config.yaml
num_hidden_layers: 14
hidden_size: 320
num_attention_heads: 8
num_key_value_heads: 8
head_dim: 64
intermediate_size: 1280
vocab_size: 8192
hidden_act: "tanh_gelu"
norm: "layernorm"
norm_place: "pre"
norm_eps: 1e-05
positions: "rope"
rope_theta: 10000.0
rope_fraction: 0.5
qk_norm: true
attn_scale: 0.125
bias: "none"
tie_word_embeddings: false
parallel_block: true
init: "normal"
init_std_qkv: 0.0412
init_std_o: 0.0326
init_std_up: 0.0412
init_std_down: 0.0
optimizer: "muon_variant"
learning_rate: 0.00783
lr_mult_qkv: 0.5
lr_mult_up: 1.08
lr_mult_down: 1.5
beta1: 0.95
lr_head: 0.00469
warmup_steps: 25
schedule: "wsd"
decay_fraction: 0.601
decay_shape: "linear"
final_lr_fraction: 0.0
batch_tokens: [16384, 32768, 49152]
max_seq_len: 512
doc_mask: true
train_tokens: 398800000
max_steps: 13616
dataset: "wikipedia_en"
MLP neurons of a small language model. Each row is named by its layer, matrix (up: input weights) and neuron, and shows model dimensions 128-319. Each number is 500 + 50 x the weight over its row's rms, rounded and kept within 0 to 999. Numbers have three digits each.
After each neuron's rows, "fires in" lists the words (lower case) most often at its 100 highest values on Wikipedia text that the model never trained on.

L9.up136:449485484516496492470541524500523506456518386551503478578454525519402431442458445509457528529475464486509542423465495535514409478602465525526503415547502484482596584495570483503504507503525484437516428454567457525573400537551455515574460474399455477450420458594476576482489390464512497459490539442522486519466544417563512482460455523538405605499487504634529482508476513478463399524493469463503515517566494430382384526574596419456493482501467507453454518558599366529487515450419478526475574498568484435461441519495594478493426540443435536462530527409533519548494544607440488500
fires in: "6", "7", "5", "4", "8"

L11.up862:520555438495423486485527440595474517534539503485442544505490548553531525518502556574519493524511468506457514527438409466545436488446495463509447528513461565522520518432547553416492506519436544542584437466525437544489396584484498493485524454442447551640472485394505527496654514554515488519531615394501399532454475512550437446500516466509484410410495471538430436529485373559521504525439490516507445410439516448503456421530520450547501495585456473514474454493558522507489501506520384479425637465413510523490393545529489461498472552442576467557532502500467439500471484474502553517
fires in: "the", "of", "in", "all", "a", "every"

L9.up245:488442354536543518462557416544532442533530483533489469511572445529461488512448534485538554555577638517525595437468526486477430473649514505427525466488489507518524389575483510526512517389629589527501456447476531449544567561460492459377555531457471424495485409452478508491580461446465500528450460502544454474557513479390494596459466553451418557491509492474498487471418504494460521452512511471426585488505509559554498490476474493568507444485423465552422432486497498487461451503490462468651489526457625486521505515566519527473504470493494445477474470557495423532515488548483532454
fires in: "well", "known", "described", "such", "to"

L9.up666:501536580534448444514534517501459498444498484443463471566495434495435381453445422588454512449472525532592452546544575446496471519519510456574574516556518500542572498454512476447433472526448545488532407478470521446557565453465545458468478506557563582426457566540502407558556498543459518467495564511478502528446478554485459596466493483501483604452540434451498343537444471446443491517460502426473526583458435505410445560470549439470499558514479478550474568522428499406509412453495460497581556515455424530529463562549471487428419542494544568487475538463408513448462490497471550596
fires in: "to", "at", "for", "by"

L10.up45:476500577523523472548530570496525567480515526549456456563474505528433524499505556520505494443462429466527403513446522416536505496542505568380443489492519466436616520621412496468418492518467413442428456498496532419545607479594517503436504403590530540430530416412530408374493528545395536523503477484425457489478482470533465468533527550490595473473466550453480467404480520519498485476512599590535597504551464466464462457560461532572466426568522524482546406481475486502523474467468509523541529479515463467434471495578440439448462454477587546439559515522507450543553497564481586396
fires in: "is", "as", "was", "considered"

L10.up871:403495584481496546432510485462490509497429440427536441534507474509492473496404437473545516536471518441498510546588465460539505509470554545484418493462513590600476412500536589491556467514443549500553546468561478478518512517537549415540506403379535475510589460441512471509586573459427487507477472587570352448539584519431541536493444447530524550544429556468505470428501529518428510491443489436537516386492503484529516411481620386489601522505471480476550481564637395523420498444466674505622514481509511524505483528526444361478516440442598545444487475515506450554563488533489476467
fires in: "was", "is", "its", "a", "of", "more"

L11.up719:491478504510461419522484390413608549509521497508522448511496521491508474483533494450473484498518498488531552454432611527493518507533492446527581439451607472533520498466489535579497503564509522452560422493563436501418534536534505486527503339586538492493448399558369548528504575480410442531495504497502466425499532565533436463431541462591534510380501470438556520549397543501409573488454423591559533486509528559442399465565496525552552460434397463564581467533458459516479457502487523449534510525445414469560457461534496512448496554490575490415577415448502524523495477504433520430
fires in: "was", "be", "is", "are", "were"

L10.up391:560490487541523390510489542407493424556545542452499480564604536480517501511567539432587557499474532497504450490499525477495440455461475541429478383536483492448507457489471485502506465457470503585454426580548528422473444438522485496476536442540638548531442402509524469526553467500411534427562472526449486559448475533613496506516436483470501471600511473476503440562493579425453518434502466499489529528532494514570505534488523457566560548521362517443518428424487480552529483438441571460535462491582491569435559522423410625547448479459519585619524515562561489553408501444541449501
fires in: "has", "have", "had", "was", "took"

L4.up1065:522564490554453424521542567485497541537586457426466428510408544495482544524491518496504451559449543466510490529575507460592498418458530532571530464506558556423493519534426466571499409379518451469583470404404506525488586514567510468434460520446409469409405520515440527610494504581540549549472382534493565480479409410453520556498488565444507555477491490450496556565536492495466592527427486439442490554483569472398558369509578423495550484575491452495386524514523405416467459562460521539506561476518493486469527488529575475430420561600511399516521474418546537542437469515474507466
fires in: "to", "s", "into"

L3.up1244:413416517441484509448570434406412478536614638517506557491458541523616512508462520508442463416457537515561539524519556440529501565537578474518522416461420433517465544500534402431477471531464492525462458441437469510530523465537519482398482525482561578544569476500486467429531532509448506493533506565415471564496522505503513407532598446545430446487481558529458438576567478493507437462483474482446450556533593534494504540470511438493501495448526522531525379485466562573414401481505428555493578496506436505467509484368532446527466440444536490442416430403549489415423497575443489536
fires in: "of", "takealot", "that", "to", "takeover"

L10.up1112:520528458412500533501478505509503507453436545430431490570521496609502519517406450579470512426506559446505440439508551470486539577491379467456483600496528526514462420483549487447522457494574499459501514541566562546574605434543553439377490562533466548485519491481527514509581539501443512546525428537556502564443443556434512478489518442491430487527523492507498496525509512483484443487544516519531404524486541507531461532384586524466525465436464426598608479533481468455490562495394480507623446458497518527529496469504458542599436512436520492466478487581517391427506377528539502525
fires in: "to", "of", "described", "at"

L3.up294:518452523510528493603551507490534559585461475534451452530637470454517579542565498457533492431464595424473616454549531479489488484515499507552558427499530539467563494499457570389555434551453593470406541422502520555465533572533536523398492484462426480457444525543398447425415462466524504564405481498492500497542613546512507529514500534417487484389514350503505447532465444497536584473500455483507454476468573541443461548492507446487490433554515392517368494520514478536479446501507470554568494507484503425548519441449525586516494452469481492506537607536544504604554464474528493510
fires in: "in", "class", "s", "be"

L2.up839:537463485462537470440439472487493463472515453594497597480514497567532417526528524601479474391507541474460476543528490514502470451473437569513498544502453444606524416479554489467490459607454536446461502549460572429510511410571517451548488530580541479496444484400579480609448501390510484516547442481497590490440485556379402454529462439517531554562503474493486478521496473568513521509395499475502488461489540472530518463499511518475504498486509542463589594404601483469426531543502495442504574413515556489543527560559434583496459485468546587507505513503573509519504454508550457412
fires in: "11", "21", "12", "13", "didn", "10"

L11.up999:652427490446370456585440412541509505430494607514573469553487490490454502504499527579444514435512511506502497499503483503517478413590518464415572426519534522478581503432545577504579497380478591544488456458477479528484434549463544582485521446472395505429443508518569565517569481540473547551442481567403527504552434469490442568510593496526456482537489545486413394494521511543532499559406435465492497561509470448523509552446497465539504482542493507526433530489476504451575497502545470606503519498511422530453451555443473557544412467519500497569508520475519474429589499496536522547
fires in: "a", "for", "after", "the"

L2.up296:506415527452508484490514482589507533413387464512513476483475511429500587535451558518562457523584528473527544645479542601518389462463524555524474474561522483469561491354521555476433526536521506551570489419372478521439563600449492543458530438523491473484424566548460528528515533508474494492484508501466470527391511499397500537469638513506467456505448518540507590367530510557461480442461579473472413438483499492507533518504485505495455533379468485434509493538532536476469535527463499451462450426417580474483494444533530517525543616437463591539531439472567543544489480529506460539
fires in: "of", "win", "loss"

L3.up87:495446510453549551442484487605523475480507503502455488403550482461491561410516556428481514532571485503485567507487423467527562509421513626496485456581567497466435522548419466512531504603530463506496485454494526489584461423573529445518610468472498440563489549445495517566520511545434438512496465479530539492495475498574570521491478469576547492460523529474519475458442502461472495565431591468540498543372514508477569485556524503532603491477459443494444523482464552434454465530589468550565453441538546543435518511483491499427534484501530468523525491413485463434512543500530458504
fires in: "2020", "2021", "2022", "2024", "2025"

L4.up1138:511568566436440512532590445423508540491574412564609499587450565540549465601438521444569411601433501453386545511517476474523597564568582450524489502477427540597536506500479490448427533511455498472471489522556470450492526489506535414457461483528542571493554563518362502454494436517494453523450499533501504453462504536414456472460565487461503571548486493555519504531579576506567420454504584429470480477469484479534461533533482371448524526464405498460525498430454503470449534510498429444525426501474405438419581474502403583503540493439568474527485532459528400509479450487464538485
fires in: "of", "in", "maynard", "as", "with", "to"

L9.up1058:442489460518527519476489484458509554491470532490465506553526531532481493498528426507440463509480483503494523436451562564477431467464476442503463459516450385416495424540443544487451564432416534533524469465489548557517465473555524425535479464507520547519560380549393460527530530435520507604460605449574454428475525409555499504435571393564410556395441483480535426533482544526526447527475417483508463450439452502475454542455475473402485539602481379411541486529539461533497529414524550596572491497578493417448505497522439402446513463472472531480456558529476376444485502525564477451
fires in: "0"

L9.up1090:487461428420574457432561510451569426560487524417553501472514589609560503504579528539458558473513468471488526491496520480557519569585468540454505451539476478532610635544493555500441373577509527450530461453513459465447502544497408526495513513521535491474455511477623511554454523549498476405431455514498535557505463455546524426516474472496587419545527465482499557519455492523502585555508412619481514545544421526472602451538482526579542435535584464476427527511581469425520556568442431483519514488481613440425483551426561551594510547485387544483542529461481461504470424551459500555
fires in: "did", "would", "should", "does", "won", "could"

L3.up66:471536629475430381532607433493452454451512471435500541585476395508522511476534532386495521459548546518475501521518467469508482534525459454447524463505468547512496560372519494397587474542434561602521429423471471589548512525530469523450564404399551542503517561536537491600492434478647559524461584430539473522483528541474536568513477451531426501440529392491526470545441517520444513483471521528460472431498491481415451529561472500488542542495532525482465472432504438381538502449553504527528527542497612482518471487539561476495545532444510536518541534384468465491581549466493496547
fires in: "at", "by", "during", "for", "on", "its"

L3.up506:459471479506543516444593507552532487452502503495474539409515570485494457471483405514530375549577533451487448494467623503508542500523438502558494527510536427519552510485539470455432499487423548440630465502582534528580482519518532378597479564533590540477564540509415455552606507473471487434479432408406508480477451480552501575509611497579465510568522531541449462489483544529613487485380525440484480522471510528534467440523421573508466543423363465504543540511529431524476504470535443474491518483469430451411485488541470478444580486472458552412408616482431425464450569469528499481
fires in: "0", "football"

L3.up811:504513450452555533500516482597541510568459533488555420526443471475437520517469558430538538533579509612490542452547501539514538489502544568519601502469523562430415506547494596531487536578465450467417589359456439532511539454552575446453529473502449469504523418421475553536453454449429550441462422489530493500429545451531589540516605451566373539474438507490577510434550481479519494507568564521588489484453566526522526501468523521543586601477470427493497525542473537521536423563575420462565509540538572555447573592411492498386520494507468512609488441501541554400555468478441476527
fires in: "2020", "2022", "2021", "2025", "2024", "2023"

L3.up616:508395490562532448502425479481515536423420497520554567611524550568491482487511461532489505557541509511526535515546551514441515435555430542552516448486529480505428536537488450440471462503391451649518468479494528553576459462552499498594527589554522502578495538441563507514493581533440546450496473540446508579517457556450436382468542515458377513470478443458534503470590507394498548477529536500538374444486592502433493469463475482584537488508524518487438590433600407444499456525454405414497514477572523488498517512491506489468495506468446461499528531561583518521506471588542509425
fires in: "of", "by", "with", "sinclair", "released"

L10.up302:437462455550514508649532459488468408580448407493428503546469425587464472477453437422421478503461561434467489546512475451543417503470474479497540518459453401469485460441517534522475516462422508428473526416533489514564466511465521498498454467464529509451522409491513470546549517568477546544477430460543498478524475495470476497522538536494537527443577530510540507412509476560405465560381428445340527587389447511519463434462508551521390524541440513485488454536432446509457546561548568547533548503469521532547446511576503492495453576533474433519540451460510508502511515608389501413
fires in: "be", "are", "being", "were", "was", "fonseca"

L11.up639:558433499545523444562540503490549466451410482505518446543539505521500466626494476569550593555502508436496602435479491533427584479589508537476423467493480610468557518541574519477523583508441448497579489494549465511553522487555435457500495429485569525533483461518487547405567511472407562407535478519482549483546533428427523482454410439409495492479507499595484501603504446559510428578484501534531495464538552520441525510520493495570634530471511494518409558450588593581464480513566547564534519506508584429426480501515541476591568454536486501526475473520447469518547495498505448436
fires in: "an", "no"

L4.up614:595537560561428464563510586501547485503499535496539549487551525504501477563429466453484427516468502466457452451581586470495511573485473515461512526511539489513507569499571528499473470496376607477604540397506505556445497485500551415553542557422573441553643545513568419487565533479561492563549518523530633523452540507435413506550441502448342456605527532511489434607498539440494581462481558509459485492465603510444436510500424427506469508478494493511488523600484480469544502523583546578452455413499487524515543498509575520462481523457569514539552502421425405554504524468482493532
fires in: "in", "to", "at", "a", "by", "an"

L4.up909:457455519547492594443583432504588510541448524439508497517414524508495551487450542499548554452554505514526506553425582481541600485499477439442513496453494464608483577468519445475538506465495497500506491484455433496531608519499452481504603467508523544541552571445510482522541517575495609443501466498456459548464563543509480550508611415571525478450537498456455595467513511535437577500532561616437587465470488521522440571531545462534457445399510493461551475416450524612461561499552608476637487554576474526449480434527493529492525483484501420496490592494520498575515466552485440520
fires in: "of", "non", "persons", "twice"

L4.up230:485473519606525503607520461533511443466464536497554475477446410439474510509425476490563554471561526431503515493456401469519534532557533459459578461460493452513453487427407392484568466484552449530453419500518440512476599404552494463487468442505507533503456540477517496547513447499464532507532502469498482559416532567464488509399565559553523446534526443373427472432475458543456476519515523453500589442486501601518464563616497546495502521503419494403540496477573585523523479496472427461531440574480457469480509404479634505504422461527514470565506503445467416438506497587565512541
fires in: "of", "to", "among"

L3.up48:518535528405477480588397487558514549500506560507424574486455474436392557449486478432477357495496477516533538463429521427457482506440550545516440513451519587578529522548502559453598534488480592551542538549482502489447499556453514433471494482520508426562547465467467526541573481470556499520506553506528535578436538463535605508531454551497471474392563502582512440477384439442435506476464446543519431507465488571493500615489543428492482506529445470537486522563453515518393494452584578493481382515403533527492461507488520563547580462487540575498516516521386486472539579522503468474
fires in: "of", "for", "in"

L4.up664:548520539439518539469558509497528379557547579490545516523433459497548446505435398555541532523600602500545535462504521537552436460511449532524470426422346609513550501505432446388544504462582459430532457533468480461445470427544502518500513572464497491512465538544499429519516512537524492491439535483467480503541478518482426483404536509508465465495588521481503492454493498466574530443477481481507485522495483491568444442456388513545435430519369440542435559494462517535494447549593514448613466529471524478548510459508400508519470408526550509565430467478519480540523410499512529529
fires in: "1st", "2nd", "second", "first", "third", "3rd"

L11.up32:570495495538464598481525526490560541465390556488374438484522510548449443437526429443556515530447552518494525564531489511410442553397527518543514457521564529560506525494447450519484533543519530389512495533495383500509456463459518525506507434445541558512409571527460567445494512504561481435631519532457402552454471523571432442488502416417560531570456508559466605475473480457459433544499510531546575452505477479451478562479381538449444513501372556537493426549517465518514431539490505529529518474431534623503518498512509416542503499493483477389513423415524488518495523542429437485
fires in: "an", "south", "was", "east", "is"

L2.up250:462487568485560476418466545494492618465470470566511389502434443543436477502447390507535516559553557482461492589531529562511590517521520454461472539520476435573429466475535482531569517516579457498542481500504432528554470455460503433558420411549504528471492482452480604490508494529494484471543451485452513412502452484470540488495460431479407489532452538478508516452495453550486493430497603430432494468497599497445501518489516502565513505376445516404548456468647486463475438572531419522575541481519521492579482486602566556484431420423510468506581521458587558525499549607436426586
fires in: "to", "in", "with", "by", "at"

L3.up724:479499544500412421588472548517564579477498392611516582500467501412504500553489528461572484552538508542528509578561485502547452491447544579512448500483470508557536446506613533484490550426413480500533528417495474542466566598432573459588510473572449527450542405506556561488534521587499433443597507535512539506536585518548456472514483556506485522403538570432558556530525437479505485443521468479563538486469512409571438493374531463553543482459479448530545529551426528561502540419537414510521515513566564522456526471538499465509559568483493461401455539448520617405458448495565513525
fires in: "s", "t", "here", "their"

L9.up1137:561508551524463506407416497417466604541481545514448451604599492562477465523604443409413483489519524516434478463501576406519380504445519388487516477418529478593536525451472460458409573524415492447459562485438415481560539566446564443489517450540450503455498506528506544552584540495549490462491453573482485556466469491535496522461539501518481495461501503428456482547493563462487496471497581508512452491473385449386491517567450461444521546456547458649530486433502497510535557568462422487550471482438503418488483501516408548563460467465568472488485468540448449508475450402434526531
fires in: "in"

L9.up1239:575526543498452457480543488501526483440372534567476544428550554503498414546479445477647479540504456533557527481518514591524587506441574511412540606429513505500399450449506509462382608467496553528521525457532479454521521541495410485519496439489496499523503510457449633491484435457516491414537653533497486423511484557500436541412533488523564461454546498449495502454486499507521462512414495517540455493496505503508519540524467550547521476499492525504526446576589585543489544506512496545566563498558632451559541407445467465480497466454464589430548520472468562507435545502433452472
fires in: "an", "by", "my"

L2.up561:453521473416548511507514527554527540473478430430545519517498528502517556459526561469521535562503504523467414516448536462549487502442532532560441494443464431513568539504576460535546539510522472497429536530463554455495441445532405579469553535542496489476485596469460533471478458559526526491468569554444449430427566444468505471595451513498465566573510481491482521538425579549521515466543468514509409501484428555485551516475488525550548465583518474518541507383548404534499357478487418579422525486560487494554506490626398563416528514465545464379456493507413511525533484521425544469
fires in: "history", "life", "education", "career", "practice"

L10.up443:539389481508558509454517480518554465511398488393497379495446508487536519485611442475598553546539460449470488466555566527481521504492551535501435569485540467555481460489547474539498539500482460522404470503541475545500473529501490537547473431474528420465467428490548515524539540514367567544537502398474508568502483491509532522581478525547543454549435383543471585393534521505484453463512568444511564454551487618517499463515559490496560518413403503547491540479459512461508623464516514459482413506436562481589545539493451488542489502472540390473537578525548468484509448460460456421
fires in: "was", "is", "went"

L3.up1224:544465510627603498462488473442573564513515452450508468526580441522575567467485466518536456529552545457461474442608466509493540425513474474570433580593561466472536463504438613450540416579480551447589489417580510596566474489489578408489473462464549465527521420473368485466437565506553547561484526415457482433561539476526518547545448469466486516430493529517469473575586574489562510447437579454431499488575505552461499505482466557481517378469556463528457541553516578516439537526562424524510496536468424460532448546473479408437541398527524515433453501569521466507489452549462523489
fires in: "000", "time", "0", "ground", "500", "sardehāt"

L2.up415:544484612530414515544458482590423484481480492571454505468515529415614519526487526445456531446597508519489530515475565571569506523511613492488405447552565478512493505579515523488446440495497464484576534513563532513435461517528526547480585473522515482470571502483536548471478514415482486563522490472464591471471601548582451422511482625520535531423447411567487499488539408544551543473558511537555530514444438481508446501570469452588562508429508464487489458415483477516526431442528514510399502561522544383534566542535615539511519467488501500513499506460517479416484489519439479515
fires in: "would", "could", "can", "may", "we"

L3.up384:504439424552449484455534517568523551479501474471462491567488550486567598414505573572514475524525571437554557420570508523424464463496488490458431472548476476464484456558570501470506467442534542536446526480460476563468590427557544442506492378557527399544421573499458396610444471503510479533533455610524544518500553541493589419485450489479461577504542493451426556474432569468487567444496502500555539497475577551451420503476483423456507501473576441501453558583574375451437499479480551596476555507474492392428559621537466410556517569508501411548511504481559491584484505447454582416
fires in: "s", "along"

L9.up250:524480470490599477434442522457508480495433454515566461522469503469572497452465470483520544434540471544446499527420602484515544483511455498551556575432529591506507526417379496502519386471482523463386530406531470454538576483511550527450567469531441314463450494450475438420404416497473518473468495509448388487455486558561540396502567482493490563516532489494507486584452553460419545569425478509492477518516533481469482505450471555574522443483488504405559494523523373599594548551491470619568499470470527389517515462577414485507480437471499489480513484507508470488467413545430580484
fires in: "education", "school", "life", "training", "nursing", "practice"

L2.up244:538538478535516493522411463488484537466457517539470516431540453422556476539427576523444407437397475575416524548478456392497550531441474533414476488539446500572479424458524488465397481495512528592489499557416493513417457495500537479453456458539457529436483434432532552532418534485556570618525484441459583443513512497428600525532525460476488523479532436463490503509540561515501392476495482504490479436390484487551544473433520613501502409543428495491519584582524474488506489438492526400444474519472358435561458467556520575435553463534431467477456477527562597458569550562509454575
fires in: "31", "41", "71", "21", "11", "30"

L4.up338:580500477464582545632535490451589530476489466588527480497415465624548520446373586479459469512578508519510406559486465462455489406564517518510535511517583482375545486460561408550553463474442453449532538480504558470522422523458561455516530457473568468435495550530416476492557481466363523491492506566556446595517503477506484490460540475453546468515437509573544471502524512583400561509407421456534476581513419469459526550475469468498487579480455463425432453398486399493478603532445549517531501493501440410496394554505492480436466505472472511458529554438563477501441435445497508607
fires in: "5", "4", "42", "48", "40", "49"

L10.up1273:477548453585510469445517504401523532504519485499462586569574523487463434546491461501559491512481498433510521449539579508579602488468477455549471493455481466521633459540467508532426350551432484461519525502545461472531519544494460510515520408562608627439419563530559562471482434485464573549444459508509490419455516483523501543585517475527517518402495403464489487516514558464558509456531503570556483495465474469532400497455556429483505498528293444493520417494494500552471493456536577532542546498550476501524515484515435523412474500556538471588517451550496462492467490451471501518
fires in: "being", "is", "be", "has", "if", "was"

L9.up94:505464569480477510446550521468490514502431562588506489548512429489408544475482492469489570479486503586427378487498552435512380495529482474419543463473474441593566543490453508454409479493434471473497537525509426497517433460421469616489454498532510441488552476491364446576477526521470523454500443472438428517529527495469400459423450533559448522474465456396443537484500569438465516538502562485495589416470518514414529471448560407526491557532501510588515552466533462503423541505551414500505388481425538428530456605525500472537569445489591490474505563424471489571506424493460475456
fires in: "in", "institute", "innovation"

L3.up1124:433522475533523514557554372451469443498482452476422459563426521512520563514529497448481594581499521519460465464548567366548577549491483522460505481442478506420500515508521559448467424541517480521537496428495502558470452428566544473479537456445552526528480506602445531551590548444470509510495498518482459537528530517487390477491536414441460558497434474458531455517578471401499448430513531510476380567576444568545572529415560442591517537461635551418575481460477525491429494479450494472506438587499426501530514524470472431544521456557537540529449491445507514476502448443476430564
fires in: "of", "that", "most"

L2.up1197:513517486452462423574479422520461426426495554537524413419557587598514504457548485483501480534493462501510518512551539543537577388401594483459445476552559532532434539520564576392526509527527444488446531506576468609537568463545349457401467430478523487504488476478483406569500463459473567455556463402427471544488561528499510484503522485519529456451476498461559576468490535460453416476576495507531463524566464397513467481497464461555539569569571490463507526554484427548506532484519448492421472554490443424414568535552588605524481498504516540562523548523528484509486482551474421532
fires in: "would", "could", "may", "to"

L9.up521:433550429555540493495454556511545467512488444496479539561452580470432505522469539527572528464436565530460444441490479545452569474442484534492486529471527409548582523552520521524514497481528508532427383535421512496582462469481468550477510482542444507447449491499495552578473450432404516506437485517538449499487509545470485514443425459549601541503468458462436561525457559488482545479506474551486511538482440480466476557387430495499563495439385461544548496512498559587424440524481572566511579521494591506566516510392470525486509516493459616619471484416516551537445350490550473447
fires in: "having", "who", "have", "had", "has"

L2.up401:553446469494507516546510505484432487449464556493504489458507499605521450475464498453478378570457500451481555477613539466532462556502588523582501470536597481542455565591526430443517469504493453580554495472559594607443463512522432405378546430577637542502516547473524477482480607526522462518571512536575441478519565557488461504510472457607483461508598500526535537543568496389497487488500415557478532560497519528496547461479453540489612435468632449468497479439466517460470529418538538557456515551448469420575567519481473533545465497571556550541414490479510460480535494533474526475
fires in: "can", "may", "did", "could", "must", "does"

L2.up1193:463427546432528391484518551433621553491522541510525525452532475547404543597458508529474479533517449547553561450588547502554490511496541495489517441419570446457589435542483483490566398472511526508454413488517519529507613470489413444382547497551538508385445530437573471468530471545494444516409518412572436566565600598475514427500426546541540475491585545493559605506454572530506503540527506446487469479494544438584478467467538470554578517439571471514481479454470469430529460496600497596478523523435571443485585523478498488533459513495392468456486487585477426498531540516419521485
fires in: "would", "did", "may", "presidency", "will"

L3.up712:399497514529478501488500471494504559527470583453453489470639503413485522488469501532467466498537502470533538491520505485437542567592564530506499536492440443482420438478503491512490431479537511554438519499540432548559412428557511550535538527473526453386431411544570478611530519509524542452533542451523431513535638429557440505503506444460444508520441430479526524519465471486521490474404545552517548429428540524499531509497465486487467476589525472523535573521577439372402482423489534527491534483507503441557431407431452451563539516558572485535380521555375496510526477485493433423
fires in: "as", "s", "two", "even", "more", "latter"

L11.up396:407450463517344542440505445590570542476431511499458505518604572466524496492554493510551501505467531465411580516529472513548495492455502494501424536522569502425436468445512495532502528584413486491499552523575565460459531494513412421530496528436509528564490536507680500526476561467417544494468438514483458501487567540634589497558540442459593504501550550499506450449451532584516546566650489483547536468475584489502435479545470480523516514483420514546555481453561489531570452469459492500504576552596579483611482530451546460492542530528555501461469581553537487497484455460488483459
fires in: "was", "their", "its", "to", "s", "figulus"

L2.up874:546412431604557566455424441495524477508570478457507503480446515380559514527556469469470516471376459515576517486499515488569423513443554587552407511554428536580404557500485497478472513542483591449565459523409495485529543512463500425410444527529510395499533611443483568577503460509513537509421427533399517504455470485426510481572546486500515496435533506540488463416484472529423562562513492450483461488477446541472489550476565466475512498483474439472424506584536508568502503525503541522463422391469519465410449500446452498505560616504483551423460440501455595396581399489494517533
fires in: "of", "for", "in"

L3.up146:483576503502540489496494499470452653623512518486365486500476526491465577550517490471489455457508465504560500491501574553506466469621533426546414517499500582513501443476458392482468501488487547481510399463457494563559439503574518455531458376467578461513507535511416494468539502459492472410434628439508533541484504491544493427511465521535549468552553555502506423363474564560507520524466484486496493511507594475563522506525436466480509475496459465417428465430498534423559510596506533484511428455599513405551501441485533429469492454483539514470507539483507392501440544489604504445
fires in: "0", "column"

L11.up271:501512542588449542497551432491442432492505564531486477550468452486506514520430354536477505549507581497553581494498426547493445608507507409518500459466538544615524677605472536511480481543507532450389560479499514532436517490481483468547538490500560594509512533470415492475515459504512453519480483518526383482444451454530476524535463534463599493522518447497488528481502589516454536547493513481457541495451492427492401509573556450553610555588478472493547435475542474543476514486478540451572545440479429449526478563499566497564585634513547461475485529454449478583492474453427496496
fires in: "was", "is", "co", "are", "a"

L2.up1045:550515448489488543421532482521546518440471508493558537469547465568443447492499589496566487520509518522515474533489382497562605543466415518664510494491513601451490467507466540477451484493527443533518533421585451566494442459467463539510542452425478486426435469438450520565461449441613527358528655538453484472418493456560489556566475462415581500529494529549525516520522548488508517416530446547477541514538499600467468473513540559472541542596595544531465605593533498504466522449611522562467528445450569429534499519545499541494464474471430532605427455407481501460564399542542526534
fires in: "7", "8", "votes", "9", "75"

L3.up208:526489500509512477517421539406570433550526456464481495540600514440482567548454512562440536496484547487545553492411537494413405434428554534567463458484500549588598480392584491500428462481481597526471567481459556438469509483446567478513504515516433516511553465452540494494509580424412494526596518395471457484425476545457487464539465506507445539416513502575452467649472594593483486463413487438402534448507486507466531479514495526503491486531448497475518606442496496499528454508589476429484476505461414462489534504511516533510597504551488585517547469549532596541506541531456504491
fires in: "31", "11", "30", "21", "51"

L9.up24:477513477531409508451517524501623522484522535498462432532503584493478542539456527533488523525434479445463472480544496485526458450411535480538486486502494523430445495486456445554434552608506435438491454439569507562411465551458489463602467529488479602388480444502549498507656501463496557425451477562534545490566585603504414464480525500522525505450515472407479435498492531563403490554466525491379535574453470538470352540476555490528505520516576516525540368438448448384504491452509479549464597491463455444515441462570404421457517455444538467478433504495484513398554596450537466428
fires in: "are", "is", "was", "were"

L2.up650:485511382449492562531573406507453503480451511476504517512443550573542476494441520492532504535428527464546437456487523500492549445520505502590492526451549468462576444569475477499514503570542476521541388589574558544549500459454469459538520503448521511541557525508448464519509545566458487425382573487447510529563386517425429491560459417486507457456462457487457521451450450513498485497540553521451555492493453554423447561517547428507469540523582571473436561554508474571575430558479374416575539416566576467485428428476524591557452559458533480582525551476425548555533586515571485417
fires in: "9", "94", "8", "6", "3", "7"